config.yaml
d_mlp: 2560
vocab_size: 8192
activation: "swiglu"
norm_eps: 1e-05
rope_base: 10000.0
attn_scale: 0.125
init_std_up: 0.0131
grad_clip: 2.0
train_tokens: 624900000
dataset: "wikipedia_en"
MLP neurons of a small language model. Each row is named by its layer, matrix (down: output weights) and neuron, and shows model dimensions 320-511. Each number is 128 + 24 x the weight over its row's rms, rounded and kept within 0 to 255. Numbers have three digits each. A neuron's up and down rows have the sign that makes its largest values positive.
A block is one neuron, or neurons of one layer that tend to fire together. After each block is what it responds to, as a language model described it from the Wikipedia text at the highest values.

L3.down448:132118120133106104109161108101141167115128081140103087093112083137145121078105119149128155119140154115144119161098133112144088133128133115117128091114137118121133152123173141187101101096150079109101129135160156096151146120144106139109088108117130125142137095157082178121141132128155107085151142121132096085106135102112139114111122104107122118156146157114125133140104119109106139162139086172128131118107174089156073142114165115137107112110128159104184152087154131183126153137078167152132147131148124145136094150156200120133094166110128130106097141129102130136193155127111101108
L3.down1798:154135124100098177139108107130155125117113096145103118134120097150137152149120116117112078134111119161137094161119117119149127149099124106143167149168140162156173117129080170118105136099135113121159076155123165110184119189118078140169119151143103108110141124128146163152151115109128127147176126158156144163147169126122121124155108101131102134151169117138133143125132079122141156132117197137126159117117160125106152124118150134129122132097153108094117154159147154171139123114103133074128169098152130155147141137139105139138129149119172130059094148120152143132082167074134081095
L3.down2098:095129115121110090128121191132084104126115099094140120133189129126156144143178122141145173128109142171171134138152133124069113143091142102152142166130122099125125145140130134099110144153124140123105114125129098128150111162129098134121132122157129160149145133148132146133141152128103098133133132187150095120091146119142145111085153129139123108081117155106136153132094152125136137106163121102120146110087126172118074103065138155049128139118172178113138081127132116164143108165176100138126111090161135120146135097152137115133150106108123141133073147136130089132105134121133125093
L3.down2278:170109175140120154116159130111177144177145149116119168108142142155150118172138097133141090122146172138107133121163101143128118110111147149112144127118123155129155112139160112144131153110120105102168135116154135143130094078117096133110164171128099126115139110158114136125150125159132132131128140149157101142146112141128112159112170129125152094113123145113100119095137160127161124137116085165129114135119114130117103122129135150125155175136090175111123160137099135170111126111103133147125126101082120095159125105090180104130181145115150148109156082137191116172128136119120154165
Description: Perfect auxiliary have/had

L2.down1054:121150150109095135091163098132163125165122097092121157115136092130095144110140099137142115134121164129131137151109103147161113113114144122122131139127165151135093113140125136109108095125099135152102122114147159135106134089119126118094103148125127095150132129132104126113156143104167113139142113123171113131101121084105173110168132140146130110114131145073135137160116107150114097121102115150135153118106163132057193115123111111078159119077153180099138114151130107143142119097128129102131124114160159156112106122102153095156161166118153116109112122150121157138120109130104127128
L2.down2293:155155127087112093127134114133150115116100113121127153128149126127120110142113096165136146154128156138120126121117115129130148149159156121131149170137131112146187118133094135153102105145090107136128129134117111122115099110149110134155161111124168112113132104155117135124158140109107132103149114120137124112097148093143128102164055169105123123150130131126155134133121136122118151125086144161101116099142142125152133183141120142122169118132152142114162122115101160172135096135150148136192110173160146143078130086130166101085082158161116124135168132126095099139149147147156144124
Description: Forms of have

L4.down557:112152092112113121126078142132159120147114151115108134128112144123147161146132151133122143139110106140133108149124100093110080094157159150138133123110135114118142124123134165145139111119104104105152115134135120170170133114092084162130110081106137122111156125146132130158137137132161141125137128148169112144158093094157110139124101161152122142121125116175096096091123137134127148139065133197144141110165111115136156128125125142140138139113133127143146148099106146117115112104153092073153141128110144131093095149139148121116158104154138141135118117148168142144158148128131169169
L4.down956:135122142127147108114161116144108127125095109139144128113115145107121119121109101155129128124118145132112149117125133114171104160108148108155113103160141118130135109130143098155097130110085146114175162155174133124198112129148099125154163129114164089121108109136117102123117121106146128126149144126091174118118103147126107128161128084146105102110107129166107120157071135121122159165147109130181154102101112120130109142118083172137106106114119108097140183143137113104129151130139123151131090141149116106126145136152106151108126112141130116183128089123148135129130128168140160122
L4.down1482:129126160131121162173066139139132071112118125128123109114100116102128178124129168158121096134166125134118110092154120155167131131127095123141140125136158143129115139131190110106111089119170111136122101123155120146150159171124075139147150126161093142123119103125127107181107166127143124121169126136113128130110155127125151177146154087105118137125101122105153125125120119136134152148113119115065140190139112124094146095091130142101110119130107144166125120116118157132147138147130120137096082147111139120067154125127108145130122074140109125136152097120119106110103138120162110162
L4.down1543:148127161146099154142134113089130125137132114172134170099149138104152148149094136168126124144122101131153120083117108099125132107138139175122144137159126143158118088164115120115136121174088111105157116118127141139144128120103122164107101095111127116148138168111129141147123065144120142094186111162125129074119124170166131159099099127096120125156131109141158097109116153101117082138117156103100154144160126090121115112100140112109113114158140097148148137118117122099119135115093126122142119144136136148104141104106120085130139128140170138146156130118144150127112104141134122116
L4.down1662:100109113104173139150126142142136190150094138106117090148065061140148127154134150172134157123143157104132108119111144120097105147122115153118146141128173132106094133163125124131118109075099153063120149108112128138147103123176136144150094141124099143144146125141132163125142105107100186124093143100079116118131122155093144137130119127183156103131119106143142125157098155127151133130152149065127136139141130178111138144178137113133099126133097144144093098152169073126154111116111160155089122128115126171116144160157173101148139138091129145093095121117137137115116124136111128172
L4.down1783:154137188157153125128127096150153129120113108109160090120077119135131143130108147159158145133116151138158130133123090095086159116128155137055098158093122105150138143107109148073136159138122138130124139121108060153131151159124100090124130151124122100118130111137123101094145097090146134129155120122126133100167122145085098144126126143101093110117080104130124140115160155157100114119123157123115127156120148165127134127121123092112177069110165156158133132167169135121126132135121155116148146124117121129155139159134146119159161161131122149103103130141133147115139151058142174166
L4.down2104:083183101138150122150170099079137108129123172114132128118117118117150127127123100147091141116135103132089112130124086130146076068065144130085141084160103161144145118159096133156110176142112160126136138147114126146122146067083137131120124119139147143093147117113151159140139125145131118132142122093078102132161162128132110104159098122151073121103116105113149155177129142156097153148108100134119119162119115128133125135162130139096124135104114134139137086143111137139098142183118106087147122124150117157099108150123095134145191097154090079138118145156145092108127108103129092131
L4.down2181:145115060140157127131112108115112159148131154143078132152133089136141116127109140107161128132094161154138161140147126116113151135140118140116106161145076127128173149101157171121093129134122110144149138110112113140112133159101118132127145188133126124138138119107168100124125102096165115135124123132114147118128088167100159146124130150108116067146128151092116099139134142101136133106109142142093087116099184135097111146111089144091147093121137111148153128131142143161145125130149087128124102135137100158168133150169144103141148095133160140145134131142130125123133114141116163162
Description: Word-initial prefix fragments

L2.down1398:128166110120156190144137120063135106146150146067095121147109105150126124141162135137096123095127118153141171113132127104107141123138120143113093118141114076124074162143137130190139108049099114130096108141096173118143125119114131096078119103098177110163150142107100094141166115116147133123104125174148105150105177105153131124141097126175184119162063118110119076099107164140170112129113145145133155119134099088128130123174101085128108129152110112151156095129127151130177124159147121153123126161084139122136134118103102130083135121116168083091112165122148152118104137127176126132
L2.down2274:063103114148131133102118134118128093150121130105089125157166121147167114156148163171144161161116093107145167164106120105115118092107145151118102106151123104143169102138143142138104117139123159133133162127108129149170125133077128153111111107092150136069161137120068133090131099089155139114099097177133125099078173131115139123143126159119127120128114123144133101132127130144143097145111146094104106144108139120129094145153122114125128126160099148104118139110144126137132174129089153156151165129117116142123111112121105162126119079044137114145162144153129147111125109112171145146
Description: Mid-word "sh" fragments

L2.down83:114125080151119136076116141117126118140119116170091138092132121120153119123099183120147150140114113138185150107118121126155140129127161154080148161126145113123102124115116102149110089099117079099136117137127153186108122102134110148126145129115163112106080104136119060125142125126108156116126090115112138147082125152139134161123159103121110133129116096152142129141108181092153109151119135123128146095105119106145123073165094131117100134134108099133169128131073103110119130124134136126132132147103145147110115064137169088131087138131141147123180064154112144172092121143151134146
L2.down430:112140151110158111161172139123112117166098103112109086135148133095119102153116155132119121153119178161157160164140120107134160124136160131075121159130157122097148107111111114129133115134112129146110134142140154155125109118127136123105148121100149130157133125130122134100142123161126102167079154162134096098172121103086148173088130112119137105130101144128117117131146142098111109104111127151118130125177140123148125112111139170158116102132091124115132132176151071180106097141169110143146123163139089138153089096125131110108153124156128145139126162172100137110116136143151106127
Description: Word-initial "int" fragment

L3.down563:136149108121137091132132125115151142171132108171118121145149120134121150112107107131127133088152117104152167098148173092113130113078115162110174131134153109132121140103185109147156093111135075108129122129131174132141109129084115090161134119161100131150138092113119143149107145104140108161126115132184108137126119125142069151156112120068140146125140108154153110124138129147110115149133105124082132183076121118145104131173118156108108185131127121109122138147109140138092121091144119116161114125078119139119092139133100106071129143122106178151200096140120091133132144108147143107
L3.down625:162184163161159144138161150078136133142103147141092111139092133083103148117187135112135124110132122117107114142157094151157114111186100123145122141120097058161169137103149152156101134132170132145154102128140146138112144116169138136102105123136087161112124130090094139112119117103113129123162134129109123108155107160131118113148149164125133126134095160145155132116120103110106144091119133123157171106129124127168125137125131098148124162135133129187134116107176103134097138117158147168129123122087120141119092102113113111108107160122105132150151121135153126108107121102128132127
L3.down852:126158169139139172131147124157128147147163131157115137134149116162113139145132139128128140124119116162106125086143161091074140098111139176128141108136139091122138110091125156114066178109130131119120100128112135132169171126156095123114153145138119071146135130136147138107113134112153078119132104136125122170153095112102104134144116107132145137150126134159117110143179103179145127101105105128170105133112142134142124116114124128138122140135166148134133119111125149112093124137151115096106080134127103117148110150139140132112112098147130115179144124116135109127139155140127104109
L3.down2338:110164110109143095121132120092151104118111117131095092179123151106095116109135107152157158129120202122110158121162154116128126082122127136070123135134100112109117121121105164112117137130166115146160098151120131165115161185102082148084114136140111160166130166099127133158126108129123097130122163165144120147118118138139089136164152133108087097156104123156150130161114141145102149076127151125135120133111145180124117137103118124127148121137093114130122118120133151134132111083138139135124152143079171108150146104148194095141093091129128161107146100146107129095128139100149148152
Description: Mid-word subword fragments

L3.down173:167136131156147128111100111134135136123119171143145118111106134109161123142138126118134166088117102166142114161133108144146133161165129118086101131117163163090155132173129147107137109130093117156135153157149132157150113140129126127135137132121130168149145073121140102161128106173129148169092133122147169144130083134113128120133142124143144146139122149095113128161164087131142141125115131131129121107126076105150147171120119100173117128131173137127102163130130105131124102131067134156128100131131135093174135110171128089162136131143116134091109121136104145146144128080074163144
L3.down914:116176124142168172111137096127094139156148119146127102140111049104154168169096115106184115169124141167079120093110141115101112151117116123098136095142117092125104145127093138113095101083099105125143111131138106123158146126133125122137135139110121107152120100130176118124147120109171188159120120114100108120132116108133110097117138145102138134089123113121109134169137096120162130078109126091168104104093152084122063116150142117140160141133093100119131130149161071137145094119122112127079108118111103127176114082111147165132180136143161115127128115102144124091133146100100111118
L3.down1475:204124138169129152140121152109122173135079139160120166162146114077152149112137095137162103097132130122153154123101139136135107143159104151112117120149110123106131109136139118098148090099126097161127136097115156150103112143149094112101161135102113133082128090124109145162131126139111120150117149135139106107113103160143101102125133161102125140151136095148147150181084121116130116111137129181150167069136124106079121153090134158120154123129119114152141115139127107137131143115146116126131154154113116133143117096103117151086122124130113148136087118138166127140138080086132152111
L3.down2378:147140123107147147155120145098100124137130143162151167117117095131109120093127096142143136148132118165129161121142098087174141129192080150133125115130107125174127128090128143121137144155101132113137130128091143154108115132160126107112098160079140122133142178134105153139119158100080136107135133136116133155083129136142116097137165091114097124121116095163140099181144138104140124144147136146106141117077095103120099153128114118151128135132137104116104100120148124138116131121098109121156178110111101120112104110109094146112142109135091140135082148142111104102124149132139140137
Description: The preposition "by"

L2.down1069:181140128139155140118134114084165148130108153116085169116153135084100123084119135106120123127164109074142150142146067119136095086133151146175132109103139150138142126139088135126116145108103139148168125117071131147147103108130147161157141140088147137127071129124135136117137106154153127161127121136115130140158175151077125119117166117110167168138150097140142135150122148145124115086123132121139128119132176152081069133114116134103123105116129149075108155097146127138118152110131105097100102108158131140138150111133087137169135132130153124134142110160103178130110101092122107118
L2.down2099:116103098116121159134106105094133132126084127102124150157113124087132154131140118148133139130142110098143130156139142154109113113155099124120089097146155130136176120110146117140120166111121157169101146126129155131135158118126153135117150140091092111160121124150154161129104116130117120185097178119139157159119117173125121093135134108115105151122097110163150148092102082149111176123101123130134108091152156118139106129109156154092150077126071111141122098173121141112115120127114139090122102122127108104155129118160116085102113110161118161082091170169157129145120129093158116132
Description: Preposition "by"

L4.down77:105098159123112106131136128137116121133137143170122137132144098094127106137122157118107079139088092098168156132118152096126120180147073117152127138189158131163095134083144130161120125145108114104091116137141123115157156166123128138076134146137176132136152095120121089107090151121150126138137169172113167127126142131119142153103139109201111129103100106119124080118099110129108139134110147148168170126117113104149133131150151077159090179135165144122131128081109123105129144116105168102151167126107117143114145148114129139121128142119123107099124133095143135108084141182092154102
L4.down256:136110087160127125120095128127062113185136159131096097168084108126133153117166127127108140094150126112101096105135135180160086150108129167163101105116145165151164091128103065133134136116103171113122122174128110131112193139132143142138110093151149149143139111106138129092127154085129149147160117149095149119107158120119133107179121116093135114105092135085179115157109152170106118131139113082107092110163145148106101134126129098135111160180146125135155107115102111141110125112111125140154096158138150090121142108140145128132093105093146087092153153101167121122154077172168124092
L4.down548:141112110131125145172100126103062120152138124088139114113103134136114070161125114143117113123144092104130128113154129103169076139180126148140121141172115163114074114089169110173154156113105122151114124156114143144131159128117141083162127146079139080116118108114148101162135161177116148108110122154140161092112143166130139110156126086146179106069126129123185130123149104138142119138125156159146117106116097148087135174138184143116121110172150141137146152107137120145149152142160133140129101141138135155136117116094144127087115118084129139160145135148123131149119152146146136107
L4.down582:096109123123115103185117152118129131103171130112112106133174114089127162147147108148141133125109165099136124128115117134125110155129127121162133132112131143146131085156149171129090146131165070097147123162139151116119157090129117130122098111163096140104115128145155102093106175114103154149112122148121121144100114133149103110083129096156120142144131161123146135159081122124110088126108161160103119171150129121147142124107150170113109155116141106146120132181113150183117116097136125139092167134157127171094097162124129098127131138114136165108117123114130131130106165133113137113
L4.down907:117113117074138105122151136126085134157130099143094132100120123114126172154122127139162093111136153159090140133096098137147141115193099133046126144169130095122098164105165103143135140122118147082130148128114090142170117140132105104129165114108160098124112130128122152124130104095132141129140111133131182119073195135141064155129147109134126157119163099137130131151116131145088136152126113118131109135108114116127111170173151106126147096128153081124160184122105119107144139104118124119119201108125135126158159121124109150111102108095141179153089123119140134109128115189105135077
L4.down1775:155095103133126153136154144137107136152138113099129126135190120148151113083148163129128101128135159144122134160092097114128149084121164149139086069102131092130108113115134158166178122134133110142146113128149158092099103094137159092098155114095132104106169115134089134138132117147153162081063178130101115102144135135119157117104108144104151110134086121106132111120146190107145118160136073130153158150117103113128066125154180123140089164102120157146143168106138123167119130132148170159162107129148151113146185104094154112123163130157128103082082134119102134143093132155089105131
L4.down1819:106187138130132118109139116134111148112118128169118108117108139111128112125124120127142147128123103148125116089167116128127122101145142114160075131106134074111106112124088096128128119138082122161111119096134123130133107096125175130166176112105164143105161115112150169056117123090113131107135117149092059117099090119146162139154168159121126130156123135155089132162104108160108146168103113151152109146153100098136126093131133138132119171152134138118103113094127134129156116104124137142108125118128134095122176111130095109177151149108114102155177116146098150166093121110111122118
L4.down2265:146145153125121147117112132094099122092147134129128116120142110123170126114130113121157128114108109148129105096133142148154102159153092176155122096153133125107114140135144138116152156143195127114100149149108157128109140142085144106164117113114166147104165102166148096126119094105121112122125116116139081100112109148120107135088132131097145160141159163108149149181101140140110144131085100141160098152105089167120093154159121115124126161148108146141147091101120154134124183146152109132126093174107146120109142172151124099140084071161159143152188160120124132144154110133145122155
Description: Mid-word syllable fragments

L4.down509:128079144105115125120141099114162128122119096154143109140130148108129092151139159184134091104118122155167147120105092140098125110131150138154141147156161099114099139105129150094109125152080128175170099126149128115099140123141143161136105137090097154112114143120117142138140143114162125117134152096121055126117092158133125114075134173099145141153090103104111133150115130116134092131108125169132108099141100122125131157121105169107134107122126161095128118154122068114152153135125157123138109138142119116101129106096147107101149093124168132147160133134118102172132115101108120094
L4.down1559:157110121095112131149099132145138096154117115132106148152125108134099118126118087146119118131156122107121129140114134126132124135136104108151177143141116135133100128133102111131158136135120104129166152135160123142154167121159130141136085150133132114084084159094095116139101124124121099111162115148080116097150116145122138131116138174137137080131142158144173170134142124094089113163063135127162129144129112114125126107114145105139123123187181134092108075140166127186114142132102116141132132136118126099140121129093120185099113112124113161147070099123170139119124135127095122103
L4.down1751:108176107170116165102066126135122140127105088146123139124109126103125157075088095135124103165140105169083123109166130144154102131125146119121127110101140139106082097169146119109069106152107140127119130125148119127138126070152146158136120143138154153100126127151126181108157114147144111090111133123124142168116116134079104105135112137118144093128182082135161144140146098103103075167121095123097161167090086132115113123122160104116106103112154168154151172179121111142112089174131117095175101115105097131134098104123119130124152124108121119123142127119113133160091099151119129164
L4.down1787:114108161120114152105133114083149138133112196159146161165125119144148135104149166112100152138127136114152118192115102115105122113157110137168143102099127114131143109181213101090126163184137122138107114116100075111161132148133164161140137130118119125128112126071101144128092125146126109170141132121125065126133084126137129123185155146148166167140135107107168145149090110174131134138102150083135108125109142116087118135130140127122137078107148132112113097071141143109105138145142164138146104163114147150120086091086084107129141157168150158133147112128131135139123085086137131127
L4.down1839:127136155169147107140153137145156109151121116150161178133142159144128175130109119162129155145146135084132122121152084075129151126117142140107137073097129140111101126096103134111158132131106133102121150112111100096117096126117143120113131157117138132098155139157155095169153154141199139126186112144071111134144120107127136174148169130149142106163110083128106190097138177145127122152114099178130153170111122122111160123114166110169131110174142143133086126132140150128118125136130163157094140149132133137128095080109100124095110081149150158141143095111167105095140105132179127113
L4.down2047:150117153082104104122157100114123144158187175154125158106163104162152131149116112165116128104114154163146133151108075131128098145124109078116131124126157147167128093123126125097139150122091119121154101146144102181138106119147128135124116167166121137135128130096095140122126139134107104120111143166115104148092132133140121100113125121144123100123140088165147179115121150139125118128135129130133111129111140135133100128131165128098086133153166127132151155111101121119129099128123117151161078121087091124123109133130103131113141121132154126137147134130129096103123127132139099145
L4.down2163:149148120122140161150113108087124135178122124103139160124184075129140135153107145137132129109111134102128137134063139118130137164164075124108095135126123161108139134113108123124125154125121115099138093142131095154140152139168138149104101158127123111143145153117134084098136156132121164126161100140144149125146103157117106141126130168114170159099111118135138127134132152147136125117111143176131140125160157122107111168151149141054157134127131120092079131146161122153132106182128141151130086169140119104128078119096116154116113138123120160111073138128115099128150119092125139135
L4.down2492:140108126132118130138090150130098099150161084109170133122090125159129116150123122088147099107139127103129054100157066094128136107116127149063124166114135113140158144175076099160112116069158113135131123102171105140145167125114075126092135092125106147128156105134172094096130095132094107104110141118150144135114166128116078128122136098122129090159139170138100121133087152141113132098158147140156111134110127126117117120115140141160107126164147144111126115154126104177114153146121140135154143125132111096115140133111108123116173121127133115116112136138153121176112150135142146102
Description: Temporal prepositions opening phrases